From a checkpoint of a small transformer trained on Wikipedia.
Architecture: RMSNorm before each block, untied embeddings.
MLP neurons of a small language model. Each row is named by its layer, matrix (down: output weights) and neuron, and shows model dimensions 0-127. Each number is 500 + 25 x the weight over its row's rms, rounded and kept within 0 to 999. Numbers have three digits each. A neuron's up and down rows have the sign that makes its largest values positive.
A block is one neuron, or neurons of one layer that tend to fire together. After each block is what it responds to, as a language model described it from the Wikipedia text at the highest values.

L9.down11:499510479515510477510470499465522522496486506513469493477482533539459508521459495540509524512490482494512522464503493506513544479514535493489487490526495501451472530491560519497527490480492463505464516474457512513402477542486466505503476521511518524517469481488514473495490469517514498555433519534497503502483491547510515532485534538525462501477500464523539502476513512512504507512463
L9.down137:496462497544519477525534511506475533454460465485505526469484495500494498521453489499485481493507475535517513498499498507468513513525511533481492528480492494444491497505489524477551512519463463486527482470496493467412539463459476452504514522516518497525498482498528524487491495496490488479522535532507463518481518510518553484481546531511479536539497480510508532515481478519530506485475
L9.down148:550490475519471517463503480505494527491504559526450494501493529556502483501506481516528545483533490478500538500526498560518526503546498525489493492504545515415500499539531537492455507470501470473501461515515509511465483499502478458480500523480520462526500445519543491479530493480465465531497498504496486526504506518495517523493506511507478493527530516555554547488481481486496499511504
L9.down174:433481468504500528446542477483534512486494511488486531501500479547511459529524490476471523478490483467493478472484534471541482502467535488491465508509510497508527483491451497514472482548489488516508505502476499539490532488442496485496466516501524482557504486497467506477497516502532503482479529454511483486506481446497509517495504455499521489474490503495490508555483478500536514543466
Numeric field terminators

L2.down10:469527503491480528491523513480490475464529499480491522513536492515504470520497498479488507464515499502509493516504506501520504519529470526473431485463507519439512480515543485558461552493470504492512496553522513506554504509469502492476509509473534489514508510514467506444508503506538494484543514514485475511532539480436479523512511418472529491499523508524541505512508518524482481524509
L2.down13:524507512466488531479448553503520527495509499492502475498441511498465444507512480489493512539527489501521485517523493473467523467478479515488455523538493498456520503494407511529462492501530526509525511504469514498524504447497529514513476491519550497505491522524533547521505528503455507501496503519491520488500506493534483512499508498493540490505529534527451513504556505511520514494481
L2.down31:482520503497493513484529484511505512464490501492526474496511484460547419495508505477497477494509458487505491499458496525530531554479512480486510510481506480391505470467501507497501518546534470519503503482521463529556486525515486488534498505476506469517473503501527540478486522487505449492476549485502507459500482501476514496515522488501524495510523506475449571528497473526475464476489
L2.down59:461515528497529470492532509495517503513484453492494499498524527482516490505481482460508485488515512491478517520491524517523456541528527533474447532495498457421522514492482492503488522503421529489448511520526519528516499518466485489522472540504521476513546467496525502490488528505503509531532521475490525531507512488482469493485495435535481516521551468479514524478496508474510499492494
L2.down78:496457501484505484524499533514498520473509485483528519526498526499509488508545480497505493482516497509512491495484515502513492487489518548522464521463553494476488466504564501531495526461453515532495476533486524515572529522505533471524497515489522476500536513491472479474528513520571487524525474547523483494530479523463486511530509466513496489498467501463513480514522530539515528524519
L2.down83:447531453543472529502558520492477483508523496490517530510509536429528506510504486499482491507505514568553473490467476486456516499506452462527486462484477475505480526504499518485480525510472470543527463509539487500536498456503545466560476503517504500518517491513481481493532497529538520503496531531467493503526524493508509523477504510470476513510494521496500508485500457495489491505478
L2.down85:481544494467514499508536524489480499482551464520510540465518483480493466520516543503463492549486459507518511494455488500522459543490471475490487509500532500439547509471535558506502498483497517476478481530531495528512507529503532494525521511506497494485500469520495504459491506459491473490553485518504529464544483532507521516489543464528571514498475494513482486475514548523536513503497
L2.down117:512491491475474489499516518524514479498511514516469510524510535506453499512475495484476481489482470488437498507528464468508523528504479499495450484552474519466468543496499511516470481519549523498501525451484547499488517482502517502486494489493492543518490518540566505505531507485477516515501483458506497539495463520478514482496467453517497459548484477531464519489490459510498454473517
L2.down119:436468489509486523537484490523484500445507470492504515480512512485480484507444507502464502471480534523500510512524532505532473494485467552507435484487498517466543470505528500508512530499469458480508484559521530493572522517545518536528518505508515488541511483487488467501530506500534500504518518537500475477504492489521512479504536445510526531484491487502492499475526502496493526512461
L2.down158:498527507520486518507476498482534520480475523497480499521503491492488524491510522431456523521500491542518474478502502519526524534499518506481529466495495505621526546514495465520472514529490536507503513529463499479538476504514523449491499485505494528507509490487500477558511515504521530481532502470539474479505504483487527492488475524477514482542487470490491486528578514498508492547479
L2.down164:508507488537495500481519499456529534480484474512504504499547500493519496518486497474482469484507460529509486535479479482501531525486497460493505504503495498460496450461596500498527509483488513542532493542506502504573517461548461453466525522493535491501479478516447541447510516498488480500525506468491461493481500533479486503488505498472504467508490499522493510481473553518466507504495
L2.down165:471467487501498494522524476515479522483518467502505530502530525488497502484522520502458535493500506465532538470495508470502530482476515530542488518485541527532497477513491471507519507487494498494502458518488499484578504548557519477530493490494518492516505495536468479460524486541492555489491488537495449472512490461477505509498546561514537458505479499503512513519496534523470484537537
L2.down168:507477492545500467507521451486521523516480495507513491490505508504511504536522474477500508482527513477498553517518524501508484524536512521479519522532497495459525472491547470498490497473485509479543525501493522461424492529469473511504452502428505505485501541462526469523460480470523480499511508473485494510529499503525492494478502501514514499496481506502488552499487546497487504516473
L2.down175:492517514500449512512493514471520454532504488510446484488493485477523496485510516499494493544521513526491490521493513518491521471502540528501464524485512496452508494480473502501473532464447500474514525475533523533639461497495491472481477510474483510521496479507487502452504495508504456568477484497476479482495468515465545532494513524513497518499506485521498507490515507521509457525528
L2.down180:523512525509529527533524479500484524557496483497474533476513572528488462479497497477514496485498524491480499459526518487501498494516485454540568473484476501566524501496494466496517481522524472558480502495519494476423509493557503507508442479484480507465490458529510431504481467490488491475518507502494497490472494531468513497527490469524472528482490515491515542470495512498531530524509
L2.down285:496482468512486502467463493497481504517544508514469479536501492473490485527508475505489480497489506517502495462518508524498478471527493485501493473483572503378544492446469478518489491508528494498503466503477520489526517503454502493488511506493519550466486496506486473449524564479492521476473477513501485511463529513466542498478457463482480491519471532499488497514501479534516514494484
Punctuation after initials

L4.down29:521494531494490490503477525554489483532514516448499511481473488515461455474492480520464497485504522501515500476518516500504535458512476513475462505455447503446490490478480531523501505483511528483479529493488541546560496530517490514501501516504531512454503485519495458471466470508446502469499513496491539510474522499493489517489498483529475524497524496503525541499522495530495504529524
Mid-word continuation pieces

L4.down178:494518485516470538507494535523515524488522495487482513457523505494509472447521527495517481446472504518516506469519516470482526521497483471509498502534505534423488500519516555533498533505495478502499487496516488528447517485472483494524496521470518552532477554517526516470463530496516547503538503504506532544456510503465462491473519496455533462479526464499481479461523519509504514502470
Before a person's name

L2.down14:500478492524490483486492516486472524476491513509486473476535539515471490497476458503489520482499481509518475515495519521516493532496538530484483529501558478509504501446415478517524496491530490486500481517451500470568529500476456525519517527486475508493498514484503500484522495546529536506513474518558493508503478464496479475536445482511502477507493521497509456467526494471515475480496
L2.down18:467476464509512475455501496506487513464542527517499502492479499500497510498538495456515529482478514518457544492516522473523546476468539483488466475476552525465534503519442481537504472504522534475519489447505479493482473471489462497508478460464513518540510491511498429499514457534494483497463515473501483508479475475555483529497511486511528497512497463523494507474503518513525486513486
L2.down27:511463525476511494503478498519522534487519550522495476415467539481499500477492485469505475480503469523492533496465513492524506495500540503466478524491497530432541508475427483529531497508522488468507513511535536500424468501442502509510486511488512537499493527477451514510519520530436478507523525480490500514463517501557542486519506524524498496481486502469507502522506457494470484537470
L2.down33:521491504524487488437501506506528506554521529475501507481463512527526486499483490515554487494483537438486477493449512522509501526514497471485516497497515529412556497470461500500493494521513525522521481480513502484432474494503487500458529461511522508526528485532493511536501512539505533500533477481475517509487506506517514501509502507492548489512502520470494529536489494524496497486487
L2.down53:500477497502462504473467536495486480493518515494485481525473510499496478493550458473493486478480511510533493532525501461515486497493533510492475514520476501516486516542471487481488528521541503511471524494491459449448483508522554476510476504550512535481522507510468497482528518426457516480459470511463481537507532479515497462454509533470563508497508532504509466484490499461478482465448
L2.down80:472514549435466491519471524493489460542480480458483521510457486539510503506505525509478504512533503482522512498502515467524506506500469489496524503483492516524514516523486500457492513490419525512524458535548488441408505522477489512508550499487510517498514535498507523465511484489484535513511467508497492481480468506486498483493542495488488482535502483509534533480515540498531500516506
L2.down95:503451498501491560509490492541511499505493462504455508489504523497467514505492489499472556526502529494536494498473494504496527540497502515497533569478543493494481499483439498477483517533495530515529473478524484491519504499533549502538515520503512488482517510515428491495518499500492543502491501518498497507502500431489495460507551484528499516553511523488492501490503494529503507470477
L2.down113:509489481470477457488522466502504511480463540485517509482476497492526478494517489497490497515511506507509461493545431524496487500539475503474503469483462510512498526504453517542511535515503498472488510522555513499556535511439537484467538505498478503486496501498454498477528528512504536511540552520505495519453450531462529526517493438491521534502521460504473489509482492481513497485481
L2.down130:474487494469499482502492508481453485479500491449490487535501502474509497485523487441524498526483493522508490464559492514470489474451496571514495466464497525566477514516538508480464491485487493547496502506490508510501534486488522527489537433513508490508530510526501490476512529537480543521437522528512466484467531521500499499506482539519468526549525475456532470514505480481492521491517
L2.down163:493443475472517488510542484505463507507517570510549499477479522461493512518520500499553503527489461548509486505543501527510498478483513494518498493496528525519527497440528505522476461518506510520483484484493476505445542512503454461453529471513498496539483496535502467489485494511527444502521510486518498532479534443516529450474519485523510543462493487496523519480491474505525514500515
L2.down176:514497483473537514512515495475513506490497498547452482498445495480514439499493525507466482517505510477488515520500505476488521475507450507449469499460498489454485508515477527488459525498500510492504518514488535573563532467496511517515540553475505503488522523487514532473565462457522462517543548475466472503477429504510517522511511495503517489497490516473504500457499531501499499499496
L2.down185:487506495460511527536501557514526519483504527488542495476511519499470509483522502527516492514509534501544518504488494505498471530478478503480530464513510452478505535480511515511520543525507515517483509506474496470493515537473500495535503522484471503416503517531502506471476545500483517528540526452501499466482500565510525480496550495516505490491550486489481533529556508475490447563506
L2.down188:533481580523515498473498514489502470517480550465504540492507516488505532476491472497438476489545509492508470541494488500493483545511484522494533518486488464502477503509421456447490518510531505498479498477528507487466476493487482511484487532525526533460509524523543481516501481472496516511462482493494520535488524474533497493524530460496519516552504483458507482495491478476531454464503
L2.down193:486485502472557472474482511521510533475473478495475500439507499497498498500501535507455534540496467471514455487483512517512476533519534464476487567492495461546519513505530499512505516475515503518475475518501477476449498497532531517505493483521509482536530462483493536521504522515510494488438511514507472485488498493495478532510504462471518513523506503503498523479509450513536515466453
L2.down260:503547504496470499513505474534539541499544494486497498486518536530495532518457543507515484467533509459497466534507466533512507460510518481511535526507452531517488534536502520504499473500550483502466534480513510525440515474507486497498470499474484526458477503489504528526504482482463488518567504477505504494455543503547518512477492482528490533500473484494470536482498477508508551489507
L2.down314:509481495483448501488534511523487558509555488505528480508480472506511466496471510496534507481485515496520453504532463511510529499484501513486451511523511513401508477482461527499517511499507489554520487494532493515518495510402465502476512580507524511509482507491506487474489515504485537480491537522486514474503467477549478471487516542502502479493540482495491486476504532484493517502500
Structural markup line starts

L4.down187:498493524491483508466517467510544506476475519455525454469503487489530424466522488494510467464540485486519513541452481471504509475520507496498449480519496498424486452513446497518520519513512495509517493527534539492505537506518521513498509523530496504522473482411485479480542476521535483524537486513537487503503490479502497435506494503498497503465469484490462521496478494478477496493499
Numeric and date continuations

L2.down16:510473485532501543500492518502504506471564536484550519498478501522490518547503470488449468473518494515468509508513549504478519490496489491515494465513516532427521455537422515530436497517495532483484483513485504485489518488489518514501485482518542481550507510492523524483473477534489526510460502461503496488505471507527488517468508549500539490474527486499506542493504492491523529479465
L2.down17:515508491492518536469474526517509478532547481463491557484504502525523469538467509530537499481530479509491453478509514517521527517480513480456473489521552516484506471490478487491473531532506502495507493463481483521514494493443541498497482480500516478518508482496502505500559549520463527504477525484495505498500491504527520483497519551466472482516519496489503534471492491493449538489490
L2.down32:487503499524485500536462476478489460479491502478537489534501499513449515536495467491458516508498522531466512522519518510496486483519527481525518519496533480544479538491494463515517520551484500517500477517499522467528542531503496527541556482493491494542526465532481473434434491468506471514491485488504448505452520493468517508491528540541509519511523513492527432475487515515511500525483
L2.down101:486524538450555528514525546509482510523511477490512503500482488538464490521480541479504527502497540489509527505520510509519535484473476500536510514501478489452532490492536496509509531518457490503534508546494537458421474527483512518455500481519509503449491496520462473489524528506550507520480516493502492497492469551508495488481515518484515532529512472493497514473512546504562488553499
L2.down106:467489535478528515501534513456537529514449511552499467532519510488509438526515486540502490493484530492474525513499538470491515514530519499499464505518491532465503482481487478470476503512479511465476489525479474499529504473554462509504509504491504494584506459545525499488493462468518548490502479471550504485468500507468473494514457502519509534505494480550479500459539475511494507484554
L2.down111:463468514526525476532536513504528560492530500521542474496546473497463501520500528514499472504501481531481541494511518510518492446503511524452498523504478512444538527460511534500507495531510508508526502504495523549528492512499501475491492536478534535490473472438497515492508529539510464530475513472504534478512499487536476523491515493508516486477494478454489498485521571463503529481506
L2.down120:500471486511478523478482526459521478496516497518510515533514483498508463509544491513491515537527483467495490533451482503513535505490499505475424511471549497427514480494451532552512492499464498516496496505489493527524541478459503509525510513494544494533504475497482534495550492545511523482526504520509522538532482513480517510499490462504535512497523488481485485524525506535490486522539
L2.down129:506530518512542511469510470505499511512542563482471497497505498547516509511480490516530503507553528467482507500498494494485489514483517478484525537505469529465539502523506531503517488505503521510488527478512508498344524514499483510521482479513524511493453525516531513521488503520506507507493499489490540533491528506546495541483481473530508483453524495514498498477496485511501504535515
L2.down139:526492506480498520485486493485501565511517460488508481461483465482493530461483523519532489505489491529516506474519522499480519500475454504530500511526492495379526542443485480526476513542526480495493554482511479501447512502527508509466507531478475504514527496456539513510495527517510447510509473490526509522511483528520497517516511504520505538494505473480472504472493535485470502490508
L2.down233:485519479509508482516523513456496544484477474518497473474520499506499514493512524538526514512478505477482534453547493522539487502492500520499501507488504483562493516483566496530523565462529448472504524540502533507400510502520501491529554485498459487477498488503516529525537492500469498500502524489501544482482456504494483480513519571513537494459486520508521483487456525455489505535493
L2.down234:514554491497541472515484533460494499480481521469513558512469553491481504501521491537491513532483520478540479523487483527520471494518525472501489517524538487492482498512489507520490492449486458506480513472511495533425512488465528489547505500499492477527474556462512501505500530494512517500481523501507499506543485530514496487514506539536461482504521525466492517474525485530506502532499
L2.down237:513463489503529514495484479476540561493545488466461479497525484512517488485521530490480535539495477496498444486519537534518456491515510497490523503525491458456466519499482506509472490516464505503469474522510487503474496483498518489438564504492544461527480492486459512497470537486513494477474493490528521495496507514463507443468484491478507479480484512505508529470463504459484526514496
L2.down247:500484500512530518487540503501521521531509521504506516478485510523515437493498501483464531498523492520486515540469555469502493480482431503532475547537474527477522469522528495527544503477497483492508482535491514497476493528481508518497482510476527524478540513520502472476492491493509478566478515446549514508494479547452488496507466482504507502521527509520526550491502503539503442496507
L2.down279:510518519457498501524536497514501482506514501462523500532508492464502547564501509505525513504508528503535481500513477508487533496541487489523541515504503489492522499536514481492487498486493544528533466508527556484483485514477482542496513478475490494533469491465515472532521529503526506522501504532515473504517528552549479558533550529508527474509532529519515503460507515520515535506501
L2.down295:461457465494488483487449516483503494499488543499494490544491534504528535509545483470503523507458503482495496475521513563524449518464498512455487514524491500449521510436543534505479513487423481499510491543501541459499489544467508513502511496507488467482543498511498472502487496477518509506530499478498499482511479464492516523495481523487486467528534480493535508523471485519467539534502
L2.down319:499477507453493478508525516475493550504504459508509518504497496483487480485515489476519503479464523528517464453515505474493497499458506555463447518496547472437505491527481508480429494485482521538498494528539496510487496493470533511516514521537534480496531504480493491501525488547509501519491530536491440512538515498536520463530504500512541546521517461514502482484526523476450515489490
CJK glosses after romanizations

L4.down122:509508486490507523509503542501490513511501521465484425492521489490482497509522523489528513476453477577485527475504487491485482513498511498492479497462469489466482497510464479480512488524529474505526443501474485495519538515465468494531526506550492502486467473493539506464530497474516501476530512481544479505497484497509449466523487535527524535472502496498497479493479462476539459523504
Segment-initial word pieces

L9.down17:501478500508476510483491462466474492499483469493518520478535493504490525497544491497515504484480506505492546561532569510531519488546482521484531514497487489454497498525489484490526510473501522488487531503517494469518484509495471550549478455545525505519502464477514465490488494458473485483506523481498529538472488483555544467502501551516519491508498475522508501503533450491494452511522
L9.down21:463477482485484479523483524519504480505520502507494495511497482501490489501528527502474539483504517516485497538491544498492474503470487506452538550507487533560528508507562471523535477548497494494549480468486490554609496494492494477517502545496491520526455458501468485500482476482462525516531577494497522497481521496472455513522495485493501526463520524501497462520494508465516503557519
L9.down130:509504464504510522456448522514510480470523459513466452518506502487501501528466541554490519500513502503501496506491481460523524498458481469490475493539527501457508526528509538473521549478543501507457497455497454486443499503489486494492508557461508498451478531490498473478502485477503487470498519454522502513531513550500490487480472494496520508467525460507477514457518469527469527493482
L9.down159:505481504531465482447470500491500514522459511491480488487459501536484506523470522518490519480475527546522494510510481515549500522515450489454502501453488497538476561539499510484528495487547507517487522542508545441517470531526493537482489486491472547522523551523523497555530505497484498510499527569511517494506476493519520513519502500520492496467535495464469469495489465478542500516466
Year numbers

L2.down1:477503497558465488501530512524498525495483494526505475486511488497520462518478502504487485474551479528457469506475548466487530523514527493461499515485475503478487513511500498486457492546474509460477499505554475522528498497498510531523522538508459547503500487514523495535487509544499449504557479507551482499479467503514521506570458505554508482516488487524484501518512541463523516493477
L2.down22:501516513523481501430522498515490495488524513539495426507475479469500504520461496487505478461521552475498513502500527535523512500514488473473491476455537510480491505518445482487533492496514513490520498504475506499559527510484514532514497539452506503501537468519502509516547478501469470479513485515491462512445535534493526497468475504488500540484532483489530484533532472543488530504529
L2.down47:489505529484552473496491565495493491498483550501504498537531509512471519491536491493504477506478541487442519482520495542506475500484502471479537507497473522407485497503531480500506528499513500509503531436498543492498493488476543516510493516529491491501474502481500533522471489513513548455536476479506514495514485530482486512511481484543530514480539476473516542514463467505509489480534
L2.down107:497506492523480506477525490521480481538484493497486497521502476491503488493492530502508459486521536492472499547496534455484512492530510481564518488522521558503496488504449512512463523482487502492544494491533506493408513457514472535499500516506447554470501481497488466532511468477492459495515472513530507537501532501493484489501501489522499524487559504528520452505474478504491450504488
L2.down108:510497508515522512507517502545473507499477489544471491475504452464499471503497509466526480485513489534528491471535510526504499454500496497529447467468522514472523470511482498515508492551529495518528493490491507524527484458503473524480485484455477521555508458468483507522490518449481511545532513515516487452461522517541489526508494500498516513477523484495509460505515521471533491496509
L2.down112:502517525487528493512497536479499526459522484502501527503521506490481481476499473456486520513480468547461476511507519501547528526490485514465482507514496519528472509512393468553517523530490483523479498506506490497511515465488518468489487531478472491450521495470482526489539460535519504456467526549504457481490501449479489496538508486531545519544505501452487511476523475519491489523536
L2.down126:530467454437544473495552509543537520531491479514494491488505508502505510499507512485511484490479498497485487501520489530548560445511554476511509440487492519492519493524541487458501527508522530488487508489524503512491487464529484538481534512484490490470488502505500493510510519468476479507575490450532465511497506535510490489500487508462484523488470475502510503525496534520504524456533
L2.down144:508515476535465505510498487487497505522514527546481516531509462505504552512454529490526505475533492511473535502482538511506515493474509487456547501522482535424550498506450511492498494451511507477505502487479457491473539456432489498508500512507477505560466491463483471511463499459513456508445512524469501489493461480474496511516467522523478486507520508495473498473491512521506493515503
L2.down146:517488516518477523509508493488512496489505503481534535479506508530502543494514496501506527458504483481515498503483518529475488580482443534466496502491462532499483464531468457482475467498506451506467520467462512513489495516533478518479475531502528520504564513516503523496423471504527504501528508543480548539518515478511475501493521534534538537534515518499484536491507495499477490523562
L2.down208:479487499486481501502519447509483524466526481492457474528498490482498532468496498506515494502498493497446470492523515489526484499511550483522531519531485494590489513531610522507532472520510498486496533474488490538458519526548496521495473475435472494531511490496489503506488502521491493516509479457530520522454450533492509509488509476506471470495503532512507522492511486470520533456489
L2.down225:515527513487500449510511490513460511528501539494509533495508508509466498517472520507491525490474485508484502529455497511502516542508498477526506454514524526484446497520486482492511513521493499515464490499461495548510500476427530478538468466549512494500539486551499489530485465505530478492485492480474482489543553514535514514488548580477507516493539500478524499500536502489499484500520
L2.down235:486480476511490517529527474483498442477527512522494485566521449517511483454532511477484508524496490521524492479516528454489498501490476528493497505502525496509514508478506494529483496519488519539507542513530428511541535470533481485515491512496487469517496469500519530504549506542513476467499521502502505508465491457485470553511535491535512523519494470473489500495523476504539493503477
L2.down245:518500512515526516527518418508491507524463485517477493513505486498513500449489529513507499481519484502482503497470476509528453501479516497525542480518482461511503520485569512503503501475518490478485501521515478456511536549550490468508494529521433470502518479443533501505486478468484449527546501479500511500486491473522514448538504500528527537506486486503484533459483506502485533537503
L2.down286:515482513493495518446485511473496503519516480482498550492488499483517486501506507519515498577453489484537471498493495510508485514521486474480480549465504512457511497543539493466490521489450546544506468488519503456477482482540495515485484496526504489541510520508552516480525455474461511512492507489464479506495492519497500488488511468517539532497524435498490471495534488493495508523554
L2.down287:519498524532503481528546488449470499494510541497492489473500509481468529520516538527491502550551481484516535451528484559491528435487505512515523468519519516517508521511521533516547491449485498475502500468482503479475523488495477528517495517494493534502521482475481494531544477504512556487480460491500487485519535518528527481529459487496463490463539484475502522535503453492447499499510
L2.down288:535499478504519518527479509525482519540473525508483455493474428525514495515512510519477519505511520498474521505529511518452487504482490495504537564500516499504497484486487483518530529491503472488479510503510542485455518498537493498475466524489502514484503514487442456517472496513502468542537546466488514497464467547512495537511473434514516511483513514540490475532525508510453472498446
Decade and year suffixes